config = dict(
    num_hidden_layers=12,
    hidden_size=384,
    num_attention_heads=6,
    num_key_value_heads=6,
    head_dim=64,
    intermediate_size=1536,
    vocab_size=16384,
    hidden_act='tanh_gelu',
    norm='layernorm',
    norm_place='pre',
    norm_eps=1e-05,
    positions='learned',
    qk_norm=False,
    attn_scale=0.125,
    bias='all',
    tie_word_embeddings=True,
    parallel_block=False,
    extras=['capped logits'],
    init='trunc',
    init_std_qkv=0.0322,
    init_std_o=0.0,
    init_std_up=0.0322,
    init_std_down=0.0,
    optimizer='adam_variant',
    learning_rate=0.000718,
    beta1=0.9,
    beta2=0.95,
    weight_decay=0.0,
    lr_head=0.00539,
    max_grad_norm=0.5,
    warmup_steps=419,
    schedule='wsd',
    decay_fraction=0.943,
    decay_shape='sqrt',
    final_lr_fraction=0.1,
    batch_tokens=[32768, 65536, 98304],
    max_seq_len=1024,
    doc_mask=True,
    train_tokens=349700000,
    max_steps=5451,
    dataset='wikipedia_en',
)
MLP neurons of a small language model. Each row is named by its layer, matrix (down: output weights) and neuron, and shows model dimensions 288-383. Each number is 128 + 32 x the weight over its row's rms, rounded and kept within 0 to 255. Numbers have three digits each.
A block is one neuron, or neurons of one layer that tend to fire together. After each block is what it responds to, as a language model described it from the Wikipedia text at the highest values.

L4.down1178:164133105103065143126075123119096138114095091116120114112110153090121142132156115170080103140189157069126106171190144175103186144146169090032170091077120128207165162138189166136209168077098154163085150124125006135088198146073120123123110205146125121094137135146141172155119078128128126155
Description: Time as a noun

L9.down30:118126138090150135089093110116124091115147170101127102072110134071138114147153131065144171186134132199088105116071134131140136153154125160124149161134081137133181085134123164074124105133219131072120088139166136107174194108166170111197158141110131128104018118109119117155142142116113183142
L9.down316:127168112111137123092086115158120131095079209128132144129100164150132120121121114057116098202125118057122130096075129166171073150118080155173119179108095164083151114170130031151152163140128153140155112155062117107180131161171099190172132094148131157063167169110126111114119144183147169112
L9.down1087:218099099128133123133095089137087118105093122103193116149123194095155114141112133104145100164131087113123110121140093123119108172128174116121120137150147135087100132099112104100091163138153155122118131116089033144118151139142102151140162131107135149060228081164136157056140158147145157076
L9.down1451:126147078098107111135159149169127102138131164120131133113113133101113174153115170092170101147079095078183165145070133133128121138101155131126066193084098189129131148144157066103129166108116079131166113087123197131163165110139087179089165129105157135134124134059131117091131161142086136119
Description: Structured list delimiters

L2.down10:138063091127146133155120141117090141114166100153088156099148127108178116097097155133156128125158133117148138173106094038160134094120143141138128174132136142092102114107167144117133132108135091120119144163165156152099103145112110161163149072075059106155000131125094169130138108108140127138
L2.down90:149112145140168144115122119125161133135118134075088137125122162149086135130203143139106132115139093097116186187106099115175070130093145125111132076124120180185165155112071137099130137140104094141121101133138149115102092162173148141150105108189155147138042128106104095104162119157154169095
L2.down116:136137109133115153100161097121182117109101128090129129108112191166049110144164154144088089118108067131133078110115203119122083142131092121141126134084115106145157149121158134132117160102109155121125155088138112150159168110140185158145114109124190115143174142202056094095123140033162055116
L2.down150:125115150144095148103103140159114102160122126143133179139089074137172186132144112145072146127110145105150173158164189125096101163180141087173131070133130149137096157133113110131122136108168122194166131148142202157100119133133065139080141135123056105114084178110127185104080100181097165159
L2.down202:133089142093123154179109151159086083144135123136150150121108126086195127159124083142121174053197158033062152167128117068097107144118133138120106091139108193139091116074127168155168147110092134176142106127128135131083112128092150126114094126156055116105124137174122152117123136083141128126
L2.down207:180096110070144109125141117145108107096172105111123105136115143163139140186191157106099094089108089176082117103064113095137094111085171132055166132153144133140069083084053173162075182162107119185080155194167097137133095096109157147164146116148154155163155071082129163142173201101166085144
L2.down258:161094135131169155103113128107111140176125159162080154203127135113094093115104100142134149102171145113161146163089156096117085156066184156084125127098130207127083148110100157181178127103134135144123088115168123113088080185121136118120083143156081141086090109115118211115098102113108103162
L2.down353:123151161097113130119103107182149128095160139112140085161104166117118189137136141133113088130149202125119103154157144168113099151131167130196178138099081150110107058104067114067127181142135169103162138128131152091166071183169196125168150155139109072124202116169140102087096127099135099086
L2.down358:124139094118149172149175149143087107167160077124205073146089120130118166167140116135079092126174148064114136110126126121103150143100135121142152130167100110092070050149116176094136209122105151123130081170132122072150226143161116113161110117142143138148130142139104062061122121143154110121
L2.down471:120084126134077132105136120153135131118143125140146147140098112169151212188158172197084132168120143084144145161166180168122145107141158120163140067172134093147152141114143164095100082087191145197165154114134151165129124137148008135074111102134104069135108165129075174150118118191117152155
L2.down537:203122132143156151112168180149127147125145120123108195122145146171107072134103122092123115106154142114119155134094135085111091170106131166085161105120094170131077162139105117137100142106116123140118061120186176132061094193100142120128127142161110159140026169147136191152130164128088138120
L2.down616:132094122132108121113116163128121065160114135160164131149084147049120103107190072137164153062158133081109153127168145096142155160155126148100122153104135154110135113135105152121206129165124151081131167145071009110070181130107144118128119114095159147060202157090089094163127101174080169123
L2.down641:136112136146137145166136132130125094108110142155082079128174123175161133197084139071140098139076144104151106124161114080087145101145118122126104101139123147142049132137157136141086106098156127110092192136114046122128202074170069082187101169126086087081173129143151103121109122166164131113
L2.down917:135118132185126131157082107170108113141090159073087071144142160130159121158120124127156144109107163125122163197061105095209120120113110178111158147108083155104105139076078165142182078149127128136121177178137172127093069133145144177107125176146078135097050127116125159108163126114143094126
L2.down1115:135088137109166134086116122166113150122108141168120147096113134097145098099157142074151127105137136103160128125099182128162049114173153165127125147082137151118099088101153125163166179112156120143062107112125024112138088118127158204127116114149137108123221113087131170147156154097106120128
L2.down1156:103068153117072101147088106159130098131146106133136149121125124169177216138166156149088153130121156118130102155135121108166152117091136124192157120211120108151108114094140180118087064117129124183117182202139163135127076091120100165113127118120098048151004120108107100141197166170172128121
Description: List item boundaries

L2.down84:165107145143123138092133159146148121122070088170131160138124105108102124140107142166085128105118116151147147138115106086133147153062084121124166135112130141130099122200160121125150139137137137130106118150104052121127174141120129130119069178104137158090156118154111146118061136102115145128
L2.down99:135127132183136082129168106158118041108095063101131147157117128188148143075136161122160173148182159101184110110124192093137162114152134109129111158138085115162148126209107095096159099164129107156169179175180057175112117148153110137111104076130126117174189159151124101135171157150092118158
L2.down100:144175149138111136155127149137131144146140129174178105136114103109089188149108157168087112154130149140097100140123152100142113103172166148190193110132107163106168137124156142082105164108121158198134166166126018167139153145130111120124133195110099088165217179098079108125111059131118137079
L2.down239:115138153125113130217142123154131110118099137124026110142117119180136201143133111141115155115137148184118096123116058117180096158128114134109126114171167154187118131190111154087134147080116056160106178195084050139161139105094137181149080163118110098138121118107161142088129134154144109089
L2.down293:169139111160125103122188126170099164084137151112118168104161160132152103161140156062065158129073181104130109107054090108103095096167138143093137132184095086127083167132179131048091112114170140153059148165154076161132140117115056136079164089167109106165099149185147136131127120100152069098
L2.down315:106088167072160205100156096057199156106076104144114191182151099145142078116132134122142159157159128165097092097141105117158098154154185100094118144102138159140169159112130174134128074122139140139155189067174016184109131148082100171064193076155126084100178097106096148124067129081142130112
L2.down396:144138109156166126117163142160134135115113101185143131061150089107102108121106110222142163098136183119151135066151050108083149089135143106170131124119116103139116107144125163145160086137130126090106102154132096136064166123114112115089118132150175091142122130095121122066133156071141175091
L2.down709:139150100117100132147125125114141138107085114168116126123054136208171148152143083189110177133052102124131118191141147189142147087146169132128166084206072101150155133143123159087149076051172114145212219105133089156142142143126064144138120132167107074094193154202128116094078120125140109118
L2.down762:116057103155096104130123134133131147179160116159130122090096131127120125158127134147096087106172073157179140096197135154130133120157126089137104130170147153121119129145103127125158156140146140107095110191134102220125170117095166134159066139090150116131152156138158110105093096074122129073
L2.down877:111115080135175143130078141148120093131073151073198123139124144135128104112184148117170114142180193121146149093128114162113113131168113156110206179058086095171109209137107107194137160179120114148124129056137020176170209153116105173084136152086078171163187138097095179112099162127112107131
L2.down908:134124158090105113155122128118138135149132150125092162124083146124091117197152147137156092169112170109213095134078112145142053100089081120149175128123133098175138129142141156156114193080125157148118107138147067147098183241102172124141066133120157103111169178126109104157085132143122136123
L2.down993:129124102148134114117148107164104105093155158191109168076085055130112088154103113085156164169088138139106030095115127106125166126125178114148197113153103140142090159135090102125201121135161149150154123178086062108148167119087183152093115102129133098076152200171074125162110139113182133124
L2.down1213:170162154144080140160137136122133129146135162134134136157083087100095098149127084162108155075153170160145162114092124164127143144112105137146188157167122126170143097160148140108137146145194188144096157090062030085122114111088128104051113167071150106103140138134114094127116093124143197086
L2.down1233:139160107169112161144129136135132133115145117088168088076169101156128103105141144147174153109119153104157111110061112075130150125153109166153142157143089132198096122140154122105100175095115155134059121094173040183157109164107098125124150080150136121135125172193085112148169154077134156118
L2.down1291:111136108120098188132149136110133130158124119146116151137124140130145143161091150125198158115139190124134140134154129065173135175110129139125168149151114149156108178146139121135158129105126157113106089156083020140112133122081075181087115157125065108153188154158115103084121119094185119101
L2.down1329:090096091159151127133151160101160131104139090127142156134140150120208187112141135162155152106098134135164127099099154115130185186102170109099129161144085135137097093162182105075151052116116162157130158097149007136082135122088163159172143130120061083120210148127127096070221136088128170107
Description: Time-reference nouns